config.toml
d_model = 512
n_kv_head = 8
activation = "geglu"
norm_place = "peri"
rope_fraction = 1.0
extras = ["capped logits"]
init_std_up = 0.029
init_std_down = 0.00618
lr = 0.00102
lr_head = 0.0219
schedule = "wsd"
decay_fraction = 0.386
doc_mask = false
MLP neurons of a small language model. Each row is named by its layer, matrix (down: output weights) and neuron, and shows model dimensions 64-255. Each number is 128 + 24 x the weight over its row's rms, rounded and kept within 0 to 255. Numbers have three digits each. A neuron's up and down rows have the sign that makes its largest values positive.
Before each neuron's rows, "fires before" lists the tokens most often just after its 100 highest values on Wikipedia text that the model never trained on.

fires before: " |", ".", "°", "us", ";"
L7.down543:109118089112105137080098152155140108102154111165063152088126151166124166109127111153127096097158111131075101113125120138136108120165067129120123137126130141135104157147124155130112159131107110074128122133171162114148085132120082111105117136134160132125156138113173176149101147121099095145106148158145160111150129116109133147161150132164151167171124120161142125169089135133112086131158111130142138135149138127107121130147185116108070103086121144106124123131124138112127156085167132120154111155159132160151134084105181142125128124117139141090119164112122141069138189151125186133

fires before: "3", "4", "197", "200", "7", "2"
L7.down2044:141121112112100119076155104106111149141123123152153144169173133161159137083152104126133104137133129133144151118138158066066135127117102137102140089130111121115157131112075152118117140139167144127108168150113144100146080145110123133145128128145152097140128085135169145159106111120135156150129164129156132142160118097168095129134108107095155129157139115141065143111137156154142138117114135133128149159149104134143153126140118121125090156132148149104129154131133148174122118148124131154118148161127182134149142137121074155116120100086118165136140124093113142130119132115122112138

fires before: " |", " "
L7.down1151:086150157120127094071135175149143104155132161116090150119102129127125140132114118132121141126088154157137190128138137141112133142136149194134089134126142106131092115106111173138118168134087182116111156117144127125127109112119127151116114136090127114140150125120115154155118114154080106099147128140161091109122099140114129118111132163111111111103114119175135135143144120165133112093082139092135099142107175091158167099154149126158151125155100161104145158112119135142159162104128139123095099126137134142166144161150120120151087137140125138121094144127156118094156135109140090107

fires before: " |", ",", " |\n", "%", ".", " Apps"
L7.down1779:116129091132133128178178095099143103103086145133093168107129121174145134135119116123130154116149151136083133143128125104113155168147114107146140148125139186148081127134119127119116137118082131114082114110103111117084093121114091151118133099143135117150104081165146145113094141103107085114099124126077141140154166153133134092166125126179169169169093123136118137139103110161150152130127121160123116092150145179096116158104181149129129108104109124125146129133104123129169123124163094154119120117142131130130164073157125093111177137134121098117135123120109165166112123171159139120

fires before: "%", ",", " |\n", " |"
L7.down1936:154122115116148144124113138137098148138119112151127129141106131132143117104147148112128131125092118114128141181098154131107115116176110135101118127148098131100134152166129153142128130140145142120154147136132144131173121135130142118162116166120110145173135112161123099127135098065129127180170146124170113129144117167116132118151135171091126085151127151190123114081096086097125109111115132094169105102081150115108147118092164161114106091076103105068136122111164119137087133142087168156150138153134141151116110098146153113124123128153134092071118132124111142137113114126126180140

fires before: "1", "2", "0", "er", "3"
L7.down1918:128140101122133141134108109112179126138087123101167139168124124183161122111152143114206169144141131178158143146133141167160061105093144121110106120157150163117105123114137140111105109121139120136124120134145159124112135133134164109124100129121110090148170113143151107157142132100155134110096091088130139153146150123124126077194121109137121164152146135105150092132137086110101113077130125173153121164129117129152139145120109124111147149178081118163092112146110106127147125158114117108110157153133112126135126134104113122126119124098134124115143121090120150086121103130084155112

fires before: " |", " |\n"
L7.down838:098093176135109157132101163085131126108101115156171128112133104101179182112117111161175142140103127158169129133198095146131113126192183154134111168135147140132127153129105117103113128084114109148171129134117104128116167103113147129157127093135120153145099115148149104116118171127159140119165064158079128089155101111121143114144108107086112138118127100132104152091124112099153144151167114157099128128116136121136149116204146130126150120129132130144142084092127107155096105099080154158057122101138133136121074117160160107115147144133123156135135117085186126125111048081103143135

fires before: " |", " (", ",", ".", ")", "\n"
L7.down2385:138104152122085080118164111156113098109098148092153107110164151176082139136123137136109114143129155121117154155105120122097100134145131112126139132150098132096119119132155160128135128116105122140150129157123106115172123109148122107129119119169098089077111146145110121143150132143112133149092122079101090107139150190157176156146169142110101112105103097119148113156129109123113144134097136117098163155141121125117144152128168132105109143055104106112146148145170113141124140114158162186150106138135130107083143137152093148095113113141147121115180161098130096175131120093117124135

fires before: " |", ":", "\n", ",", " ", " ("
L7.down68:136125145149091125114126165154114082155078111116128128152134111152133127149127150140095114117121106134153103141120148118079141150158138123170147100099150115079162123117093143125119151144119126164173113099111149126155122094096126130107109141133136129121145076103106141127216112164106144140107149115097161136138108157121144107159132102104116129146145173145163177136142113108106186150153134125170149121111138126125140168141145134139136130133109131132118116162114114166113130162109135112130117085111104098155146120138121120111132147124184121104152206098122124105159099161185117117

fires before: "7", "6", "8"
L7.down977:143172082071109154127144130108158135089130141122134131088128093085134146150092126129096116086102108177105150125119080151127121089117136082170148142162132217096137150100127117108121146092105125125104138106120070134116125139141145128149091109077137129116117129153143089124099088108093115146097129083133155138148162086145126141115100123101116120121092103116116138130125113133173131133103108170120081123114113118131108143204159119102108087112144129115162122127114112140147142134169158170111123090164149110135132113144131081108147161089197137153139126139157150122129101107090130116

fires before: ".", " ", "2", " |", "1"
L7.down1370:158119116148135127157133153148128144150129160163116122133162076152109174144110140145087120160148168128120146157138122120166136144157113132139134090133118151090108151111098096141095077093108117118090100142119114136147123121193123126096158132111182134134145093119126120129123103122081145145099107139105140179119157161136107149126156175110111173127114121154143169124127145154113146147148116091094128118117141124157116128125147098104099167121163125127146115125102119132139150137114139130117102163125114116125140083135168118133108159127111127129124109078134147102073115132141150154

fires before: " |", ",", ";", " ("
L7.down1925:147161131159153121138131155146095135135177114115115147137144094118099088154071123078137139120104124158123135134148137166104122163134182109175126141125123134141150116148097117088130146160120176138134129156123123091158170118103145111102086139126150093117113098113098126116137111116094134151136106121131123131110093170078143133108143152103110144135093139142116145130129110108167113172111145156088124104133124123116076132127144137173121154126117103140140149193156144153145161116130105120124144128135154147131146138160136159153122138087143102103142085117114153131120099135147132108

fires before: " |", ":", ";"
L7.down1515:164113079114141136130129149156189105133124111145152097101148144121128173119105138144114120132096111128104172085118122113134105101119156138183136123092172120141095089081084103131131114089110146135086119133144142107105107131106124117103131155144114142166107137159098151140152203127147181097163085113132137129161119139119148106148063181097142158127130104079126108113129117140147148155155140137151155092084144110133104134176126142088122146113122124199116102080103157141176124144138103134142128142102134135142127139112183143117077120172142140121065119135089136164132140119093110131

fires before: "201", "0", "202", "198", "197", "200"
L7.down505:164114135170129099104123145123141164121138151085183084111128114131147149110115104135160128175144118107118154095181163111156116107153119098122069120118086121090125145117105127125131096111155082134115151077117135121145094072092095106163127116110111173149142126159139127130137179109155137081123092154136118105114125104132127163142138120132171156094114142081100116110170168132150148140106092111141118095118151116124123103127106172151115107151135097134143144116080146086110131150126125100143134160101155157125103134107121152171102155173149165128134147128106124132106142153099109125

fires before: " |", " |\n", "%", " ("
L7.down1847:138107137128154106150093109122146149136159161135135073065104145165136125113159154097127158124137123161180127095133085111119128190129182164134101161146083077142122143110134135170155136137141114163100120101127121126079139145131126139141137147149160110085118161134095113101098102128117161151112136136132109109082081122109107152162077141114134156124075120148113132128127148162079102134132117103141111158132121078100117136084109165182159072114130148137143138138110124102148093154128157149146109151127147145132154105108115168125131100106125120134126090130125127138104161100110110123

fires before: " |", "%", " (", ".", " |\n", " hectares"
L7.down2566:144085101119142112124109146117143158128138100140098095143078108104155131100139138172163183153104135124127132123121153156092154181150108149119119149160161118096119149159137127139113163161148104125152093123129144104135139127141105107116116084148111133164146144173092124145112150100110102162153087153095141095169137150110148088124114135108145156138094084135150110123088086136137115142207131115111136110140089093120170162125105110117137127125120126112096086089133174143092109135144130150136133137113113131139116148160152105097081137148120120170159103081109159136138119183120127091

fires before: " -", "."
L7.down909:107102089118095144084142122102110084127114156145158113147123149142113053140126175140133149140154076141165131106112139135093132131134093110118136119160111123134157162109133091119149121103132108127143115081144139107103141089179121131135157153129169137164128117142143138133133151120147089131144105097128100130145177119074154135089103101130158085115096144112106133166128122148140159159168121108151131154120147137137156092111142095157110097109099166109128129128126140087115127169128137162088121105157129124148157105120132097111161160132151084081149110114115109143132111118118128134

fires before: ",", " of", ".", " in", " to"
L7.down1069:115143109125155114116135131121125131108138129141099133118102141090146112105069155142112120159128161146146138130125149129095142110175093114125109128165084144110109137111116140138150158134131117154135136120192129144143124168120120114119117141157132143116157097081149136127185186123099135144116094127105136092129117147161122124096095087099125086110128118131107162119143113083113116099172128120091083091117113146122164173115148125136110146108161122140159095133160179163110187096097093109104107130178154142077116089145148155135163166153161094104115139108115126170105097129141113147

fires before: "2", "3", " -", "."
L7.down467:102152114112118117125151130152104133133121120149149182114137154104146168155121155136180079109131162157163101124104171112112162130107109094131126103129155140065143083096137089176136114168124141113116121127117108156164118106121099123131105093149130135127132080117116122104140125097158190158105140143124115127116089108174151130170124148134151117142135129132101133149069149124156134137141161136101127143122152094160154119140152141168101103173081107120122099173123125169115142162140131140135123187128141146161135164118137153162117110133098092152124087125143098092177139160134198119

fires before: ",", "\n", " |", " |\n", ";"
L7.down215:121185109154081147107095141109106071128120124114143130143101120152150161134124161132094118148127145119175119140151112135148123141198137148140153138147090158110147133123129202108161128136154160086136160117078145131117135119085123166093108113127118120190088094117112176167188146121129113135137141153177121173168140133111098101150098149126103125141099112132164137134144104116129152125111094104099154142155123159112127145153111140103097097115115094128142116119148132167123122136136113132150096129126137130101109114103095137100109132138113119156156133137087114118108077145115169142

fires before: "4", "3", "5", "2", "7", " "
L7.down1880:168137121091119115170167089138145112150121103107114114118154135134149153092131107117075207116138118092143106169119137123105155112106138170134129086102126110141123151105144114129120107128106154058191194137167145112150120114134088132159106098132111073085119132155112118147107122123113143146109130110137131137122137098106111093121168106096058117117082143131097125132145178112138129160128148130078152128147124129145114107101110164131119156150161127153147104133159135144141127168132130148141122143112170148133094092140134108103120084081144129130108124131112130116097164149124108094

fires before: " |\n", "|", " ", " |\n\n", "100", " |"
L7.down1453:119111147162103103092129132134122139183097087153117163181160134154166144116161106141140128129158149118156155116156084128116180121132131121134148108091100138155112132140124105116161112129140208088110162083146122121129114099091132123080123162149115159126061117108132145130107154116156091146107123136146134115134133159108146126111129104170054109107172089144087165110130071145133148119158093169093160084096160086168134114130092118162137145165130119122138158121144132136120136147132102138149106119140128156099156162153154143139104144122121101135134102145152161125122145158080166097

fires before: " |", " for", " in", " as", " of", ";"
L7.down2433:185149142124120105131107080147090173128187115118169143132103136108133123143112124137093115149125129195140151140070172116090158142149119141117125131162120166163193161123133103114131122175113132155106134081116124152133100144134081149123083121087107094146156116135162104126119162150123162147121156116147155134139104158107169117120078136150092121125110100156086102130124112173147122123139150112122123128122135117076110114139126132087127106100123151110113152114133177190104122126125128110095116102130119158106083164169134183120120129126118135120161127136133152132131092106127139123

fires before: "8", "9", "58", "o's"
L7.down2197:106173150090129131203093114090155113149145136106137137125122137107161151112140136109097123133069118110139107135147112132065093117099128124117115137070094144128132176120140153082158134098102144114160158140148140142134114147096134135123160131156169135109103101110132127177086154136156101144132113109127139113100145141127144140121107129137115162100154090124132119102128109114116146159100137155103134098085118060146173109124168164145138127157127129095179159091129108140117091140127125117112131100110138124091109137099141144162121150156086149138130143160124124106154128116129136092

fires before: "0", "1"
L7.down1004:166157150118126149116119140151140102123127134104121122101109153122174112109160123117140098119126133116113160182160159142167068143107152139105145117122107144115151122082137112106087135078129140085083109158123128130121134092122136125090142180129106108118088158131114109102149094126161093152139059119113110145137138128168075102119119105105147128158120128130121091126162124174128127146096084146142116100096150121134103127111145128129145152125131131142127159108118125077154136112081113134108081118114138132137160099152108101125138125153144135094121122081140145137129100141076135139

fires before: "6", "5", "7"
L7.down1749:141118159082142116102107114121116099147107129169104173117102150091123112160132136149137140137117148174102133116143129147127115116080129098144134131138159131145125134088088177125104159159102143100097098146123076095133178169136119146113112137135088115136159150112081159134139134128139180149111136107113149109155165098085112149136112139107079151137119113160123145121089129134162123133120152134137150202143130164100142136112145155104089148125084097116097060111144104110125134116174148114121111121108136160170134172160126117101092143142110126067128087154114121162121129103126134118

fires before: "0", "1", "2", "5", "3"
L7.down2671:130128114124117119114129153141185160131139158119117155167156114169138064125179128155118115179140139194154111112118150153154121110117131165124107096128122129150102126113073132103134059113124087143138172110141133119098100176108124126153130136128137155122120111119126113112154139097120147117088154107134133092099143154140130082154169124128166167093071156111152158140151110159134116124129126116143105126160122140136153120148117125101084124194147149085162141126088104142117124147081170145154118119120138144136097119130112098139120143137153090148115109102131111107150087110157099149

fires before: " |", "\n", " (", " download", ";"
L7.down1824:161128119116109134121185151144144158099170133102134108113102114123106117100157123072118135163103151103113141097117137109137127159143124123121150167144118123110128114152078146140104149106114138147073139101118146127141126133129136114137126114129147118147144175123124098120127163137145147194137140142085114127154114123145137116162121182139136101131121133131165098159106100107139135123171122102145148102149107140110120115092154103096130141110102175138105124139095178113098151109121101169092115115149121135163109121143110123117126128130082125130155096139127136125171105107135143122

fires before: " ", " |"
L7.down1713:104072095116117149161115140105116113120114159126140150098111089121135096101093141130112145093100109119069114205132106154102100124113085133100114128089130133118085102155157110157134094091102142105130114152112129118107126147132112108152155139137132154179075165105128139145102146110104145160128157139130142113123159117121141113153088138129101141120128108162147075125143139123124125142128165100122124188131129146120136113075132144145128126150120140125134112133158129194107134120105119130163104139144128065107155092115139138126139130136116105117156120118119133205123131130148151130

fires before: ".", " |", " |\n"
L7.down92:127084165140093102107120129174134150136126153075140122103125141143117099128147062106163126097107121108156162160135096096082139087129118112149128103139141141087165136111135117149115111129153135144129102176091120124142141123130113102119104128217153125114144104163110107155149148158083121142119109142130123168091149094158124124114141160100124102110133130167135114128103125122132177116122150148156122127117123173135145123151115125092144114130112094136137110178151091124123119183111162106118136157108138118138155158103122105160147098144096164155146088200153151139113127148118129126

fires before: "-", " ", "|"
L7.down398:128131160139163141091127117134138098134138136146127153119155126130146120168139121147117066143127122135105125135123139137105121141091133145147152126116117083146128136115123136133097151093115150155108130135136129121150140124141101122136112141155079124088122140121143132173111165128125167144169136139092155125153143119085144114125127128135102116103134151143133131163125157097127100125125115110080167155156172116174090169160073110134117140144118145104130135092117122140101134065096120117093088141111158126093118149122107095122122173121135173110114111141143090129138176104053174096

fires before: " |", "\n", " United"
L7.down2089:140109164162166133101106102119156165112151119160109105144096110103091131140120136112142151117112116127162091153131113158090123149113136091124119088115147101106121110130104107133119135117129158127137084151141131110136155136143096111139144151155111110070102130112098130099156127147138103120139160124085172165135119156182087094111136141118116093086135133156145134123144203145101120132086071152101137112150127127091105142112134157138093118112151140086119143172137098116101121124117145117181130109133130137170117127109146141191145125141102136165136092118150132121138156160136134074

fires before: "8", "9", "ecting", "7"
L7.down117:110145145115128177139126082126122110081116118126175150134142127122111112148107146119145167136134156111153175185096164185155131117155141119145111069169117129124135141127124113111126157136138126109105168160124164120116111161103180151082103080114100100153135140144145113128084142149142122114117132149107110097114149123160123132146137145121129133115082108137121098143144136145135086161153142140126138108144127126171115114126127184151135121151131124147188118173133126170132088130114104129132069141112135099081130137093082068138131141152117111163145111130175124132140120110177111132

fires before: ",", ".", " and", ")", ".\n\n"
L7.down818:144093134082167148160121115110115146109086111145098123128108120130108107149144170137150093134126143112119082126116126107126157130180194126129146135106095149103116128154123126129108090080130148118117105142136134105154130151105135115101121096141110128114097137144120131145113121114140157145163117143110143124130109128133114109121137157132136114128125151117094096105109101105160126075158147144121124128133139145096158092129124082134167110149129138136141087105172122133127146141142087093187119140149107161122149125124097132100130120149102090094175108169124121140140141158118144128

fires before: "0", "2"
L7.down1302:135135150107134139147106134140127142094166150119151143186081150163125112150125124120157142145165127146124175114161145108099126133087132159165090165117153071078145078122129098128132132136078088151099128125112124145101127170120127132120099122150099095131134143107158092126154133119117142129137133100130134131123101117144104078143118079134110116141162152134167079110122112142152148116101126141090086137133099154160161086128155128125105166112146185141126120137115144117142116106156106074119149095150114112121162157089155120128130124119172111136112133108124147123185104115153173115

fires before: " ", " |"
L7.down1218:112100130115131109119147111108127140076130173138144103083137063113107165098155105123132068134094145108091194163155120136158143121130129135111131138148118120137107100141153121140153128143102109091097173172121147133171102161095106124132125168151102139163125145144092100142133120094088094122146105133153124135142099157141154119159133127155116153163123144130109125147141134134158112125130119163157088143121101110167138086166151155142144124106105114137103138118139137137093117143159141133156158115163154133150126110202108094106114139128122130118083165164135134142116123111101140128

fires before: "8", "7", "9", "08"
L7.down1244:168159131061141136138101109150115129128105131146119158107074149138146156110133155110097108126123104142110190089163104131160124122084127115146108165118120127073145153130137149124158151127158138126116127135114094126131099130140139125116099126138121124075158148144159086106079135165135122141098192163143125120138130189127170161181118136113138110142097115141110164095090146107112129091159152126108120124113098122116131118157104165116155171107091121102112180157113188142170130075085138107118131146145139142114156171086136147144142125138134119159118153166115117146164113118123159141

fires before: "201", " |", " |\n", "200", "195", "194"
L7.down1947:139085121083128130195131098154077132094113165136125117117129152097108102097148135172178144125133141100130114123119143097092130132137106145140139126181132153118114153125157122176112177122109105129119116164114102145083145107156175088101129084115113112125126153112099153119114150156134138146136097121116158115120102102157137125160144120127141132118149101127125113135158125130115100137120099107116126141109153152096081112151134149158100127071147133153138085062152152079143073192135088166124137158101151107186131153126132121132153129168083128111147109181150128138164155157096093145

fires before: " ", " ("
L7.down2721:105118151134103126144107119161181106108080121126157124144143132134088116138124144126089126143115132161108121127166110180084157107100164126140122148114148114143082123111107135138086128154139123151135142102136140109110195115099109133137170195176136104160115160079158141145108132140099088122135132093135127167107154105108144138146125126128133134147127128121159148144130148148128090129118131094162127158099112130109107104086106115101111130116135132087137110099106148132137118129086091133119074165144108116135155117131135096115160071127114088152123115123115141148081155067137178105

fires before: "0", "s", "196", "198", " ", "th"
L7.down2705:174108134155125135094098131106116154151160113107142113109097125108133078074133136177149143141129128137108141146100136097164128121083128100123100131132147117115052170122158124125110118128110046142123164122140111107115112075130117159094145117134107141123104139122171150114114140148084110138140147152131154137124176083154111147108117130121128149100086127124122137166157178130167106189121149156120130130157148113129119106093130166133123130155153111105124109126111163164145165122113128152127117103125128107135134098133129136158082096130144122144132141087124117103144155169143150124

fires before: ",", " the"
L7.down713:119141114143146107135113133087137116167152117109108125136159139136093203122146147132121113112137120136139101114133124140133103115166163103090134120147111140192119141140179167116103128142097146170143131137094138125150181110112151093167148097135157089108112114124109131120164167161177152114098150142116127112130137123123161179124123130086137080122130104147102192124110125111117132137128147075154148131151131121135121156132144107132185116175125091079118154182159096120139108173121099162107092136115105124129139146119103116138165094096076129110121160141120135109140153101114114107

fires before: "%", " hectares", "ocy", "/", "pe"
L7.down2288:155124123112112125101164104169123093117145139124163141162114113124124095159128084140123124097173112145115108104152163160139120113148120111099159119128135119129111130136124114073146100067148141103127161109158146120145131132100143135112150123117109138162150144167178101135142100125142105123141127109148138119073167135101140138105124128160137116112155158159167111104112122130126135123117136099141153167083153162166136143149153082145134112120132129141163128079115138120138112165121146127151138123136095154123115122149117115078148118094164097127155091129127122121093137149110129174

fires before: ","
L7.down1016:128118117126104183111124135065121131129125137111111115112165105118138106103131150139152134121120147097133156132113067118092112149134151130150156137112132156173109147146163143127125124149146101077135140159128154143150180120140129124116128089152108128128127124115123112134156097139122175111118156143122153148135113166079111158104105153090148153163106147105127141151145152097110149102145146174114127145130134116135161100137144139167161127129129144117129127174143105126131141146160120142116102142116157136072147102164138114122133119100148127064160158074126133135129132116102169113

fires before: " |", ":", " -", "\n"
L7.down2476:130168129106097120153132135131124084077133183123131112118180103145103121146125114177125123107106167153141126127139132139121145084123140094187131126128108137102106129112149158116144151129138100116140110104127073064176175156142118115131057090123111124121129153088079130103135142117118131125121153103128142159151126153104184140127117143110139122144116109167072123170118107133078130170123123145132146123109111111101152129127097167128143125088110145084123143113158124165120112134140183169144150128159141095078115157133142147088129130119139146161119144142090106133134111148184121109

fires before: " ", ","
L7.down2578:079137141100114112123122124147102126153180115110119149160087101157152139104059169138108135110109127119119089137183175134133145135076132172147121135176126129142130121110129170098169165150149156165141125104119102181121145095105139139095166122139107151141174131135131088099170108123144136141140169148128103155089117104103089130128143138128120093136176113163157147140156089120080139104121141106128123133132150124159102108127108112105134141104139136121114114086130121133104131111177147112131166132114093105147126141100126140118101131142092160124110137081131127102134155137146117137

fires before: "5", "6", "4", "7"
L7.down672:157121143086113147091101152139127133174140138102146092108135132118149090168114133130092148094120152134148132126125160185153121127086106128113109116130132147140127083124143149130106126144080131096160124150107133121141166154139159146114122129142137134166152133114136117122174105129196131195126140093127094091105156105141121171068096097132098120123112115093137153136143123085131092152094129120129122122126085153163148147126135160162101151127117122142147125091140110112141145102135136110073127095134144128130120142102133165148118139115111161112157125143119154147118137098136120147

fires before: " |\n", " |", ";", " of", " Apost"
L7.down2174:131153141151097113124141107130100106118123102127130104125143136159093135122173128104203099142111125109142132129147085118149148152099146144133140113181112131141128146113119124118145143091146107135116113127154053080106163170059100106130169125109162090138154161145106118096158108129125148183113155118120090146092132081160153087140123142128099144133099161156121154123141158106148088131166137107142179146148151120099152080128125107180110130081098126162129109154108103137127171136129171142118112155166115093138124098111133116099123131124118074143101134115112099117139132087129122150

fires before: " ", " |\n", " |"
L7.down50:086124160144123114102130072100113128177130120124135131160104147133137116165136180070079108152159107119111087127117160136134163145151110156107139151152142134104125077135115175097124152129114148114136177165145124139136057113139129108144135136121126133107160114139119123105172095155129099134157150098149126140105113116080153139148125144214101088131138096144140162095095090126117138149100096112106114102098129156126135141136153107143086099149137127133124145152154150123122125128095138131133175116133149134168141096106123101146105131140133121056130111112117087147116166125111135115

fires before: " |", ":", " |\n", ")\n"
L7.down969:147138133145147154150096150134117122089104106151106139110111134129122111113105143114124134126142155135080145137148101153100124168119135182133135124135103138147152119131149140139148093136138140138090152119136098099161118073114122107124140098138124120166123111144086131127093130104080133112122151125149119149153114111120165158188127094107115131172158108130065144136115096151108143114160135140143121139143134125109122078175087146110129136135091126126136138159209154119108110107114136110117145059145131104094136137154091116150156132171108123140129124096113138162093088153076137121

fires before: ",", ".", ".\n\n", " and", "):", ":"
L7.down1760:159103138109154144148131123135084092133135141133095112145139108100118152131126130146101143120164129125178137106117135100121113151163147104105117129136083120146117151168140116108156169094071127109092181138138137104125084119105194138117152143158111108125105082106132156120126190104099155121126129113106138109183125159145084112164115108097138120108129104136101146148171115110145108129119136149146139126081125110133131131147096138102136122124163145147142099121151088121108127107166088156096113112093150137169114164107146168104101179187085108116115117149121136156125127161129114103

fires before: " |", "\n", ";"
L7.down1119:129159115137147141140116137118112146094135111125117160132129115134139108177118142090136098129118109115151154190141145101154118097160134113106128130075140157122093122110149116112152146146112172137117113115133109105138223144133118120127104138087137127095140111125127195102113110134184174130125150119143162176138089153150110122143114136113139114157109073178094171168087143138136153101115137134131138135129115166116168114140135129121112081105114125138136118138136119128111187122096163125094130123138135109135137111136085129144074094129119108091189150102121157101147118117152127130

fires before: ".", "{", " |", ":", ",", "tes"
L7.down2540:154097177138129148114157145134168111124108091118156135096128131152129158141141092120149153142142165105125148202114111146129121159121152106133104115086118108117133119092132128113120120130133138149122116112121091132117100118123138142128113156101112207124143118173127125112114131113090152129084137151177145121095148100138103110144134198067088176116128122127124139131115109124107083122143142129095114104141110136102138131127108145159144073146078129123125106117130098142102099136122129126147145160100138149127142127094076142137175118148117121147118109154082157123175093084114137132

fires before: "7", "8", "9", "6"
L7.down2601:120104152098114150155139078132140107111115153089152130109148123175113149141115098136076126149101144125118181115128129112157099134106116137130090095118130126135137114110129140110124148132115074073101112127105103131127160133085159146123166138084124126123093125161142097132118129168162102157149149123126083144118169135105119139128051141140143143150081090136113141133122132119161112101136129095185130138110102109144140163160136137109116159167122120072145101146146137182097141130166132163111108109116143138132136129084150145136136181116115169188136165162109137160140109145154138133

fires before: ":", "–", "):"
L7.down146:149106144101158144144139142125131144103138131167115119142089087145120108121106154113116128115137117115135125115102135098185156111123116089128109182118127120162121125097110143146139152108150131136076144134153129120133121145120135144143127061138080095137130150097131100137126156105130145154129106149137142135161178127107104148126111147124185135156124100126104123082119111132125129146119127193103137139087086115119141177124146090115122132097142148095145108137113101155134119072159122125120107152153109140106156131150103163131081125127164100108147158126124145139127124171115159155

fires before: "%", ".", ".g"
L7.down1710:145085108088146139118139101151136128128121103116144123071154169112096128135136092136164134085176095166101089130115153090121153124098105112132154158135156118138115153124137139103135156083129153110092131153120100120094118088131136139087142133143165143153149138119121120147140161074097080101121101113149115071122156101151099120130101163131119209127119104127117093148137135136150153110121125136150146136154127097146139148153140131133161151157095157161140137117137127128119104160130153131108161144097125153163140132108132105112167126099140137150144156103152163137133147189086142124

fires before: " |"
L7.down2193:111107129099152142094123098159175073114105167084113123133112167174074130097146103097139127092137141125136134152095137120136117081175194134139135115115161079145132114106139145132127124133144099119114092150115183134140168136133118148118086103107151120082130121138101116149113145162110119145122151138138126139150137120116143154125128134109170111153089178134146108091100115118107117153100118137106130107189120153104133175123132121087144135095114147154122085138141129139142135134121112128096149063142088091100195105137138147125126142120175144105125129145153153120115131137174116103

fires before: " |", "%", " |\n", ")", " spouse"
L7.down2240:174090156115159166133115194133156167127097173088138093110114117133143105130116152108100132147131185119123157166162106156145129149106110142151095119141154121132140107093156147134106108158166160158138140137152118104088155134133142168126117110139087096100148142156150119129100121110128144138040167128138105146173116127096143135101156146094154124128094110146152107108118173106143135110119106108120110176088112088156097131159160112120140081163141149119154114128143150134157131133136136137135134114101132115130127167136152128135141077116137122117104153123082136153166117117156166135

fires before: " |", "%"
L7.down1204:114121153125124146094162100167150129156113145107153136107128152130128124144132158140136152124177115118076139148115107145106129129182137099133134080157106160141109105071139164104147135111103163133096118166102134121104116100099129139165135118139139117169150104130123121158163109095130139132102119138103168137134103137126110035125095115104110132150123123150164117134141146129162108124137147112175166159129143111118095121152109149095151100104106137128147089113175091090124159104131147118159097110134108150104131141125132092116146117144137103154135100146180112136134125142121097134

fires before: " ", " |", ",", "."
L7.down2473:161128154127156097108104124097121174166133150140126112104119152065135122159129113133127082118069157147143173124164115126116108129138138112109124150138161146165113148131140135097106107104109177145104132105142149089172135094071107156124125107181176129161148104066122140129096178134167129125112095085082136123119154155160145138132150168113130088100165121115124159149135112129110144137141084130129130100102136056111147110139135111131162161132132131155151126173119141132086166105152118078121160142138149154145118134130176123174106135165161106168098096116152116127152122091104128123